Weights of a small transformer language model: 9 layers, 4.9M parameters.
MLP neurons of a small language model. Each row is named by its layer, matrix (gate and up: input weights) and neuron, and shows model dimensions 0-127. Each number is 128 + 24 x the weight over its row's rms, rounded and kept within 0 to 255. Numbers have three digits each. A neuron's up and down rows have the sign that makes its largest values positive.
A block is one neuron, or neurons of one layer that tend to fire together. Before each block is what it responds to, as a language model described it from the Wikipedia text at the highest values.

The comma or connective ending an introductory phrase, right before the main clause's subject, e.g. "In addition,", "notes that", "when".
L3.gate34:142081099147098115159119145194148099112155161121096109151115143147132143153067118156139116122122067138127114137133107090141117120133141117096165163116124138106098162120144111130118131125155147115141107098107124143122105147104153139049150125133147123132137116114113070132150134153128165129141120146134148135140109116140139104124116089103131160119188146132146114155106135110119166126156
L3.up34:125133143133137107139083145140176156109104134121125140146109135110128119121142104131097109144099108093132099112139132117101096083150081147125104129138138120117132154121134135086112121141117177122112141122115073160147124141177141151129116088149126114100153122108107101139106085139120155118132141102173122182139129127151132065126112103111114112123147164115117154156076164101112121117136
L3.gate131:140119117127133163125084121137142127130158112121128148140126104123136137084161130130086120131117114099110157076126105081138156156162139141137098095177152120165115194104137079132149124111144111119094153159098110149140118161112167151106110146120174142114092128118129147096137111140127087103115110118134122164107120146093161118101116149113122149142165145136135137143127079121110182140096
L3.up131:148133101150107132102110134135137154164153116109115158130118100119174116107132115093099131167088100109121171073151128106168135164145119133113173107125114134128116153130142121138157103112138081098119111199126111127098101113078170155071081147117196144096103127089143126110150072109099125110148100131094109165143116169120124100115138140136142119137150158157176136118116101136094172114101
L3.gate189:151130136126125101128153136161122128112135127078164147168110163104141133134139152091100130106140152117146106111143116101112095138171099136144129107093100133098085153122163109106115121157131121064083169110120103114121069112092135150100084090151131164138116106136134128123161130142116125135156162139112166175088131132103143102086099138108100146129136099144128161132131132118105140139142
L3.up189:111139112135139102112164147165108135154127132136104130146079149128115103121116153092119142098158161113087156071126108133083174121162097173129136140153129154142127127158152098187126120139085151101158140151127115153099158132109121122137121151079152113135145142106120107116141165167191174129149087111126130139140140136137133090127138094088128130128102113115098092115101125108121168158115
L3.gate276:114141101112137099058174087194142116125120135116123102152083200113124122109127096113127118128137146118117133091129085122133107125103127196138130106131151139124122140086141121149142152144152139071128118127157104154094088122152141119101126152129126121155157110101108112134109096155110099165133106171108093179167140109095160117120109144107115118107091149071146136135091149091108114169109
L3.up276:139103126129115174113110144123098094128106097118108121168079119135135141116167115093113147115095096099109143150122122114096073133131118156115111102150165144082087192111100131151138077135133161150127083144073134142165114131154085160104107120132127099162130113192113154122121149095130134114111135122102145105146155138152115097166135143143109120120147114133146132117111126107101114109177

Final token of an introductory adverbial or prepositional phrase opening a sentence, just before the main clause, e.g. the comma after However, "due to", "After", "until".
L4.gate7:133145114097128149174131147093093098120132153170119113155145129143066108135098139137159153156100119137159061099147133125121086131108153116134131095153111157130148133161164091109136121094160158147143115156089108141107105156081078136110078100177130126131108136170117177122106140140163151100124102154111099137135164139095125114100106160160129109115099128137138157128109140086155153097149
L4.up7:158123124115099163143128139072107119143114146191130137158120101139102149100115140115139154082124127105091106145145122108121098148151128166118077087085125095123121129148161101146104164136101141110128134128119131189116133143148142127132107114148160098124105128150126145118113132190119171138130135116094116117133154134145141134138141121119125108103139130151090152106104160118114145129123
L4.gate185:132141137134097127106117151113107118106181107140129159142133124121130099135120118106110130110147119113136141132147112165097159156110163115117125124091147126141126139145166138094101123170165191152139126069138115171101102134131122121144140113097140177146143143106088133126112123101117133091158129166139111137088114105081123114129129105145131106116101148112113131107102109105131195151084
L4.up185:089148126124144115113120120128104107104113129138142107129163086080146120152130167094144109127133132122110123163147108141103131140138145124105102139106129131168126097126148114150111131159115118117105125129105105157105163102093142130144109129157098132143127161132098169127145141158122139096132138137138084132056130167136172134174159126129128131109143108154116128079122112101177135180130

Word pieces inside a split word, especially "it" in webs-it-e, Br-it-ain and national-it-y, plus "and" or "&" joining list items and names.
L2.gate93:135152109145130164147134066139134114151175137104127123122122099147111126079128111110149123133092135119115159138157091121096133143153133137107138134075208089127075093103162076123179168125147113142142136117124147183139092140101082143103144080145151111163138160156124150092107112111132091140133139144159104117114118096111118138080120121171131144139143138174129151117142111161129133107098
L2.up93:130107129160115163104080090149138140150141130129145123113097164107114095135112147122090129131114098103162110145152118111133126117104147106133130126143133118136066128131157106137102130141160100132147142114166095134133135109170118147084090115140152084130139151109107176112109193132157170171122166127115066104151068114122131139111110111085120116123074141119117130149072140147128119071126
L2.gate174:134126085122107147145090119168163106128134132103141122121112119109172123096121102149144102100152111166146213186092169146087098133153091160104160106156154097144139138134121096149144120082131131112153114126111089140131117123103168139145100136151155106134133106115108146116094130121137141159102142143130116145104110154062114176157121141135148142186123140142120124093172093139128132104140
L2.up174:132171105100149115112142093120149116135150135141148152112098116135145114088132155173111148152107119178079155105151163165115125111144090164140151092163115097133126153115160101139114116069113125119151093131148115148111121156137114153126061103116160139145142107132127165124122136163117130142081150157097143145125112109101109118154054127147082143114153122129149082117141199105133124154121
L2.gate191:135142122127140105105141145162095110119145140141121118206131081110135112116161160134133157132165145156130127150118126153130135086119104133130126116167150078161123118098125158128150175115143142172133152120082092130100116147086131110145141101115122175147141090113153079120153119110131161094094131143137133118124133124161120159088104148121120124125140138122141092098110135121101063124137
L2.up191:065170089153121121120121117120116127134152132125141129184138146127132131099160121133131093145158138119134127102152115170109135149115105114139096072170149127115069173145149120100149113106116129094113145137110117086124132129112096077137151125113115157204139122138167142132118174103133128128112158130099136130106139128169120139126112137071134118133109141131102060118125118099158074115115
L2.gate228:126139108163117117113134142140139122117171104142129153132110176132134122156091146143092113129125131138131174169114143097153101155118126099128098137107158140143169145165146133101149156150151154111123127093148115134131168131135137144161126106130108137093119146154122108136141132124128151124096090147126157185083132151110152143140134151155143095138125130159094091114130182151116149144100
L2.up228:154158142108133112144138117131133131109131137102129084136115173156166137125145123198109113122114084130129180094128129120138115159095143104143147098107103077159103120151139137140161180189114141131092133168139082144152099132120145136146119157116177119136132155059099140127121159129122094121138128149138132124118100108125140097155138163142111157180122144102188122123138127134127151119136
L2.gate234:186117109124128136144100129091132139146130102125107137127102116151136149119104141141152078124070123140109099100156112153090161105112117112143164092146135134148080136162135120137123157117105091174099129129129115162125163170118122123131117096169101145149145152141104104123135146125131129101152093101112145135127130122161166142100124142163118131109129115100171127067117074096157117078148
L2.up234:172133087120169122129166159116175111116142159124153110124109138096118138132139117125144138164081126156110100101126101138161092095105163128139091172155118152107122152155176129144116109158126161147113080148116123123082135121173150101138150122107135177130163126134142104140145176154120142124120115150155114139160113139182177072108122115142140114113113135128137122108175120126147164133131
L2.gate267:148129142113150112179136136127163125128123088137138131155125165113107104109132132111163083125162083139147148141121091109114114125157118141126091113135117110171121140172146078095106115168130149112124118149109137071182138108125114140121117126095167142147155161127128162128087125132102115152103120130078160122126160111157159106106113146204148124153108143149142136091118139156142140115167
L2.up267:130125110141160154155146174136100183116141121119159109181147111149113119138139127090135057117157127150105142125072135101093079139130105089107130162125146126145136120130183141110137133136146106147114142123120130127157157152129147094115125127104128131109142102100115153156121116118106165130095163117123062117134156105095144084128112107117141115097138131142103105099155156126112156140137
L2.gate275:121127125104158121096128117155131149119140157120151114116148147148129116211079092110122099146123108123163123156102135141115136120113067159116151180158119104126164130112148125127115091109067101162127152077083108161106083131129137096178137141130135139146165102120088122137148114132141113125172127156155131115093124145119144100144115100161141121154138125135161086146156150120142092085108
L2.up275:111132090154118115137122111140117108094120148135132128150114144106111132129092123169144134134090114131085125124123122132151077069101129137119110145092113102146145087107118150118147152145117113118154142129102115077112127147135108133154077160071123090106082131122160197161164091080126121124098137159126112093114151153119087100112105139148153160136117096151124097100150149119117140140130
L2.gate318:138171072121118142147105166108081120135160111142131112166140117150143097099127118165098142142096144149168116107118138150142097102158135156102142133104188109149096118104131199086124116109115152122106147153091117092149100100131139084178097111150153157125101156147098141124130155121137155128130109138106147098121097109102125114140135142100156138116111158116160116111148072114142131061103
L2.up318:127175077165102146127122139160137131131178123157128132149123103144112089110115152135110117145127142141181153120115119149130137072125128120108120120135178107134102125139152186121118119153105112108104108114096128136116145132148141107129160130093154101092133131136082127149104133108160117099140156130137124104109100124143104110122128151105195101126105171114174124088135076137136186080107

Apostrophes right after a noun, mostly possessive 's (People's, victim's, MTV's), plus closing quotes and some mid-word pieces.
L2.gate16:149185104124102098134195121147116152144141116128158132117131149122120125126124137123116129133131114135145120096118128121096150114086121130122086122085138112114156136171168112153093127127111136145149132104132114144103120100110163151133058122138121105114145123087136123087069086153122160102154120145101116180170138111079121141121127148127130112133122142109124128111143158092103133110139
L2.up16:138122119114175100133098137141112087168157137107126140129111123171124164130123129109113131090122117136092107102122121132128148132091133099094149109153119043189114155140136115126126147102158151165155134135135115151099126133106117119116094145137139113156101086114160101119122108151148157116125077072111146103114114136145108173150129083128145149137138152162139122152140132120135128157108
L2.gate29:137138109143127124132131155120123149120159198081066100108114105132182139151150148116093140122185097103142176115151171110134130125119125142107090126092074198154160157128133109160130108142141186139101086162121100141146105112129119120156140147139081131108109142119125090100121150117115118141130158162132143152129136094104154131120150085134113101122169138123135146121121097112156130132063
L2.up29:124095148135131127130161168127117155122133153102131141189155113150151136105109128116126112200171098108175119133130126099112101126093131160116121130094157118133149103148123129072177131186158079085114119134148103098136124105077121115108164141080164134100095104105089173091121123155126103113074111167184134149159105127120097129128128159125083133152146140128101130095093125128184186102128
L2.gate67:101120097168159094134134145137094147153144123121137090156125096166112109116132134138139149153107122171147145160080152072145157148128147158133107090148123110163111109140144082133111163161089142128163166100131165168144153137131114141102134151103092139104091095098149151132136085130121090103157122115117113132102158123077134100142136089087140088119122132140119103137083150139119126136132
L2.up67:097109091154123132144108159178137115129131156097148143163122089180131112159126149147122146128128127143061114100129072111125086121094153150132144084096126123087148139100136085133089126150143137143099158131162136127143106120131119142143125127105151111165126141126150170139168151123151122131114132168124107137128112126130156074100137095145152164119150185125128127074104129146168162122145
L2.gate112:097101099147104147157133082127112148084146108137052126105104148163074117128114158133120099150102128130126148156120105107149114111098118138149140173134115131154118140143104119135105103151121131161133109152101086125112124091108128107146114151134103133135164146126068144122122156125115122134126077128143134105098135094108157160137102144063114167147172100134115089151129148137120126131125
L2.up112:121148137130140090112100131130149109098106134128144138089121121064157144122099148127112121149141118109107153178137136112084144146113137137105145120127133065188145114154143102117144127136113170128128171119155090144099135119136168122104117160136127133075130127143131121077114128164140092101111140123086142172123122138141122104082132101127069137177135139104124161118142140125124140086135
L2.gate115:097110106135135131101130142179160133132093111154153093108102109118106151136126129125161171117135113124080138147111129152115096117155138099095119163126105125137126100136133113146138137147106146131157120157131126105146100087159149092140052104134119179143091124141116086128141152091147116122151153126102105151129141136121135082085138112100142128120102106126119120127129117138105135150108
L2.up115:118121127146118124107090122171148102126135141120153133157142115145125131135146114115111141117122170173099136076130102106130103142148155084137146103147105145091141111104110136103158110102111163116140109145124187160145126116139145131117068106126135154054173141142186133181140125135168134093106147109165139132123118137137132089095125160117120122144144105130168124117163132140140143160104
L2.gate144:118125128161139106171138079154126142139111145137122125108099116121146158140116160136126118113123129059122125154131134114158172152166108063164109114109135150155127110097155116118131177082109104173115140154154143148095105123139117131084116129169114112087143142161097093116153165108107096115148142081062107130163084130126098152103175132113155124133097114137132127094148157141129123136122
L2.up144:095117087098138093152174114177127158149161122135109131100094118142110132121118120140097144151126087081135156169137086123130134118122104095135130099107151156120099090153124153136150140142121146137111141113133108151102144106089128106126064116099156111105135089153117129112148165122132133113153110146137143149180134098144136122144161112164155144128114115138148108129113123123149150155139
L2.gate213:149148126108131139083104135114127110110120127121139106120151107152094067116086107138117126129159127170171107137106088096107129085135118129114184150097132161127113153138119119167091125183122138134153159110092133144156126143118166127087147156122149108139135117152129112110137114163130104157184142189120155101138131126144091110123124132090118165118167146165099121109092106135102138057133
L2.up213:104146121110093123107107173140115141122085187136143147126171091162085101113081150151149126066129125125111133098140131162159131098123165121109131130169079122145115140144104106146116169138160100147108156106151115117125151137128130148114077125172100138152103098106143114127155132122149139137106106149145125097124135155120130115138120134136177097134157095117143152077131102109107124148138
L2.gate282:145128148111168115101113159140156134158103147127105123119207129158145140172154102152127111146136097119164178144111104121139161125145104106092122125140141114164120141159147134087121164140166128132128110081124100127131155108128130119118122104173134173118122108137105133110134171141105147132091110116137076146149116141123133129136133170160135106192163101080106080150158143119133174125106
L2.up282:163110142139121120146122135122130126099146120108123123165111119088144160089094122142137116145174067105143102114139111157109133107126130154175139127150135152094127133128114096117099119130120183123118125120126104163150102155098126140151097160125118099133075142125140133106126133114156109146141082127116114130157107110089101106122181128135105105147161106100110118147117109156109127159125

Inner word-piece tokens just before a word's ending, often right before a final s: the possessive apostrophe (club's, artist's) and vari-ou-s, busin-es-s, care-er.
L4.gate241:121151122129132135159147156108110136152124108105141125118124131122135107153139139154118147107148121089132172135119104059088133119153115143134139117154106114154144089147154124084103151144079122154150082129136060079134147164132176112140149113140120122087105121127155150162123149095141135109117079106113128103110129143095125124142137107132112124158124085109096104114131158103154159145096
L4.up241:118139143118151130140099110134135153133070121135165154133119091179105106138143158101169151098111111117114144125183121124122142181075145095127109137136131137124100160158107093107159146147124132128154142138164116149116169174155122085160128092139139136170142114136108120148147140119120106176164084093140070134163136118168126150128114116115106117122098154119118145154134123159132098156122
L4.gate314:161102117133092088100136141117150131108093114087146153148126123148104100105107140169120130155130131118132164123139119119090118121101123094172097081138114129110143109123156084153100117148152104135095111107129066129112083116124107096097160165101113083116110145129117106111143118110103139086151113187111142153163087148112123126132133105100114173131074104110112107148076138169121124130123
L4.up314:124078148176127135142124171158133116129180139133136139110122088120112108161140082137130107127132148132177143168147112121130094103110105124184171151152151155110137158142142095119088147119107112136122142152101095110167137109138091157128137119110149169140106128176117084128135111114134073133102109122166149172113125111116147122174106113102108124143107162089127102152110064117163096105105

The apostrophe after a noun before "s", especially in women's, men's, children's and names; also odd mid-word fragments like M-ic-higan, cle-ar-ly.
L3.gate66:155117109140125126150106159143126138149108120092147163101112146099132119123096163165109128098145140094121175162112114087191152127126112151147149125132108140154129169094135099164097091133145086132135148121111113133108164103097104141135124144179103150163117093118154053127158137134123150096095094117147090156159148150159164178133137108138114142105120110129139105107112144110117102098140
L3.up66:147152147138147145132140134137125099130117103169114128128161139155110123154144131133104111124097102106121170114124150114151171146109128133132129135106143118137152115123164130132082099157125137183107128088128123154106146128105096133163121151086121165095140094150140128123116127111094120138134104139129154069120154148170115119116132141110172137122133153116143106110122141161143127137164
L3.gate166:094112138122134127089089148155127154111143146149155093175112128167119071110151139151097118152132124156147178106097170173126157161119125129133139096145088138094091171123101133086085129139150135087097138103119079176127120139139128129150127145165153105122131113114148144125080154126098128109131151144110118131110127138135130141097134088154158130151124099095151095142100145143123143079162
L3.up166:084147127131121162143063093123119186104133117147119105145090137126138073132112111126062129118138144114107158119158154124164112132091200115096147142166124128098151149080118112088101115152132120103080126103171130137110093172111144117122154115173117123147119152084123101128133152163138161169179147136153102106110112119108088152124131100116134147150113134101129111124135119143099128133149
L3.gate194:119146140127124172143112124121161153115127137115106149151083070128130141138100132160121125147131103114172119086117157099120131122127177116129164136172096126121148137141164147110150098154167101131120137180163140143074117153168126147134076129128156155088104136129112081094120147138125132140152128153103117101130105111142099142145163096087104094090106102097159141092151121151124110100109
L3.up194:135143111116111101071125103133129151139119109153101136140084116115109139085129149110083138194138111144142115126143093091123124158141155152133105104165154127126148145133150106131121121171134139126110152171132095144112114115100106135104169132128148132122145112126094105107082175131121160124157093097126129123199128111108153114142156089070086114098136126115152141130140132155145088114091
L3.gate319:131110078167144124141131118130142126120138124088143124100126173157141125138157140110142094117122172075111136138139111105147103140130101100130151120107122153153129129157133165103138123111149118138134111125119103153110094137125137147086099128127113175181104145130130087164118106115121141103140133153151124099149151124098103198156159088110141111147116122148096095104131113152188148109085
L3.up319:177143148144152085125107121142102103125123127127112133173078129164112134125097149113123118156132122132118139154100131113122150124123106131107167168113130142087135145146171072126151156159136129099116132144123142165102137132117138162103105097099150093137116105137098135107105127104115077135134131176140141127144092063114134167154130098136130132128069124150169139114112137131145148138133

Mostly the comma ending a sentence-opening adverbial or time phrase, just before the subject (e.g. "Since its creation," "In 2025,"), plus word-piece fragments like "rec" in record/received/recorded.
L2.gate89:161160153110081162106129142115147110120136136166129125099177162134115134143107144146174095108126098101118110138103108128105115060113137164144121128127110124093128114138125133143105096134136116124119117121141131138122181128116099138148142110131140196121166147114094192140070140124130115120095139152156161141132136141095117128104117075128142124112119118149104101128102157132108118103120
L2.up89:122148104172120134123078137077119053161131121132102176113140092155144118141144133140174094149111150111125134116089113138113146104097146126145140156116159107107123107107146152110119118086127134126147187116130121146127120135134105131133138141142135119141108142106095143124133107124156150112095124069160111135143111136169105146147103138134146110100114114134150090165133155112146127158193
L2.gate134:101086107119103121102097149143126124135156127147154102142125087077136138137109138100134105117121109145070110172145153138140079112108111153123141112113112148132120142174141124089113145094146178114171151085166114116174127123135151165144115107107135130210129138114176130124127102135081158135146120138109134190124098134129119114150137102114122132111073130143104126094074151087115112140131
L2.up134:138102081158132040133111130094112141134095120126125147186108125141089143146144119134155108101147146121143129103121115117150108139097147088100135117176096120118102143080166135186117148114129128098107105165082090129115104104165121092129178110094140125144099125115094139166094126133139165115159107151146131152147110102129131120136128133129160100116126141108131115128135158134135146132130
L2.gate136:152107141144122103141151134131163146132122113109106093073096093080125125124137141131138156133106174122135125118089124078149126108178130145108143122131141101068107096144135149124130129097140128054150139118136111102108139083138124064120129113109143111132148148120128132132094140095147140117112136108096142122122153140170133099185147190133135155132140096164131121140168126121127096124134
L2.up136:151123114129167128125116136134138108114155096127104107121093124098125115096173138162118130164101130111112115159138131110130105117122134152103145099193137105083156112141148092104167137133153104102144168132111123088155115085110124111143162177158145116144102144126146131146140153110109129127080146094086125169155143142133143100155137123121162109142115145180123125103107154127109071097127
L2.gate149:149117141121105139131118139156149164117132086132124110118150124117110139114107122090072134097107105121105131148120141097122085066119140148132136108125104106137090122148123094159091102123166149119132130131151167119156084127125135111103137133119163117114143137132179122151135110146054136154119140151145061115167128152127110136093097137115146112133118129157156116148085154116128139120087
L2.up149:149111159113134116154125135139131150135097140118103152179069152140163142105109154151157122129093134116112126116099129105136086130140104110146106154094135164139121107113142118144139151134143081077090130174122136116151148119092121158069094126156135120127144133135131132090117154142141169165207148130134156124164118163133110131060100128149121114104123134116121117179132141110141119161112
L2.gate217:140128159125121132093101149128102052103108144123086129110139128125146144102113135128117142125134135116072089118129124140119148124106113143101124146135128128134116153110147129106142131117134153084156152114146118090134137049120151106120150101095079125109127106139124149120059089132124107108131145173153136103129141146080172083169082164143153126146116131140141111191136118117152137154068
L2.up217:150096138147167089141136130126125099129175138141130161092164171109120101139154141125065107119103127152149111154117135135146143093144125136131145129121132112162149106097070099119126136119112138116117140138131125134142140102094096114145134138105101140107109089143151163118124118138130137149146143101129094137122130182113155134102102107113131173129123094152101127111123126103130189172107
L2.gate236:130125124136107146139098132106125145138119190103085142144101125128160161110137135118125120117115119095110072117140126133101123109116126119113132109082133103151108182135128099137108132125137182120117130143104162131132112096167138165123127122153123133167156113094147129138118095096087161113110149133129087117108123151122097084096132158105140131124148121108118152068124120110119158177125
L2.up236:138111097113095110095176119112141125145114142177114161119091161125067099154121122118155112139161113113112119125155087127142119165148103136137108081118117110124087134153145125160133104141130126120134135106102088158088165119071119123115122126141156144128116152126176141131143111144107079154160108140086174154116112100114173146163130116143155126116084139193116159095106082134099152161138
L2.gate243:119072105125161117145137164097161101118133141178071122096101133122128121138089146103144146154177170088091106082171113143125108136146145133223146105098123133131138101122106106141155116133099143112105127148104146132144152165077105104133146150112164155101125169108138104116124118111091169151100122108098128107127152099120148159125122144109171141132146113111100131114092102107160151138096
L2.up243:174081123156132116140151137082121111125092122169091157154093117109139109160078131135122141154176141128106115082170083157110135176152148124166133097113119119128141120116125111126142136186116150094089119158122121107125154116080132089159137142133140154088120175130137101136146145106127144136133094116122150118125137106108125148140160132115118096110129107112128137113100074104186143118066
L2.gate249:141183105101113145165154134153104109142135163084127115118120145074134136127155087139159140131154110122108133152134105109161128122106123131112105099127116135133105141135157146093095144139122142138118095157114149149109120098129186136139129111130128103145109147149088129142136130078148151143188115151151154160140116103098146138163108113132119136132102154144117147086125111109128127140134
L2.up249:118151104096109117127083154142133156132135111108068099092094126109157120127161090172187139110103100129132161124120089131107105127117074131120125127156104130141128146096148122113114137159120136122139106160159143139151154091152166090131114121087183127136083128114089167141113088141135114166155113164109144160137140132107121084141054121081096129136128122138147140136110140133127157140131

The "it" piece inside forms of write (writing, songwriter, written), and weaker cases on relative "that"/"which" and mid-word fragments like However.
L3.gate24:123158108132133123113118137117111095139123120128129170168128118168134158110131146127094132127146177128086106157126101163143162122155113163127132157124118105158119129122132079110133150130140155133144169121142100108115102088139107122107128117137130134161164144087134082145132137121157106147140124140120069096074114090120133108107127112110119121106156135097096134129088151127153169182145
L3.up24:098120110124164140133159166117125088114118134132138153183135117100114098095135127118167145158157153120126115151154104138115151134151119147120092111107089096073101106115149086138104148141102104095079153123167072124095132068123142117103100094098170173138127152119143132138135153103110115107142147146102159115135114117034105099072135117140138112142131109116151134141146129128113162127122
L3.gate127:144130137117135149112109136107116118090106126079089141143106178177138168146113123122144126113118120119131106119169132114141156168078107125136133152128121142126163118128130170081145148102129103121118139124159150105090140130155173088162108140152069142197152139101097118157080124138113107157145148134099150107115149102132102109133111117125126144130090123171172082133171137151156070154146
L3.up127:136091142138107137148126124159142166131113111108120125145088155146094175122136126106154133131081143101115145137142122104152136134095135127102136154122078128150158123125131193099131131121101094138089150118120121125110140096168175121098091158117125130159133106138100151088088090118105084135137096162086136109130141127145110076158108118135128132143095111167122120118121152123149124114167
L3.gate222:171120127123155062201107125138129117099094126137117116122131105142155100093124151103130134127140131109066154104143105124109162156135157104121139169078135124140146103090089123086134143146103123080125152151135163148140112130133178097126115155120123163151141136119169124116136149127120137147192089159119143140082160142134131095134160097143123154105138112101144196113159171133133145142160
L3.up222:168139128136100107091113130123163117126127138138145134118120157129163161158091113123101206163126146156118175129163129135129126141120148129143112141114087107150137119111054106155141129162144135099148122123179130115131091149059150087137111134134155115130102108119122090156091142185112126131113148116125138129152134120137117087121124118103123142138154166155124198133105112154158128141138
L3.gate291:097130139129119145142035094159107142140144112142111102099143123129121097141169115121113116125146121095126143167133167152119135130133159088168129181134178127112135123166162126109120174128122133154164145169079120121129106137129140159173126161179129168136135131137138129118145134099105144145165140101105123139136121118145099128114145119118152154171101108114188129163083088137121122113125
L3.up291:126092163140163082160124146138178110111153103174110095143156146096118127138154138114064159127132170115134138126119138162158130152123164137115118120089120124121129099121158141130100118113129132119143135185112128101120122128120130078131131112204149111120138162082095146117137155084135154143092093093160129113115106151126152070139095113107122106145134089120106156126129135116133132113157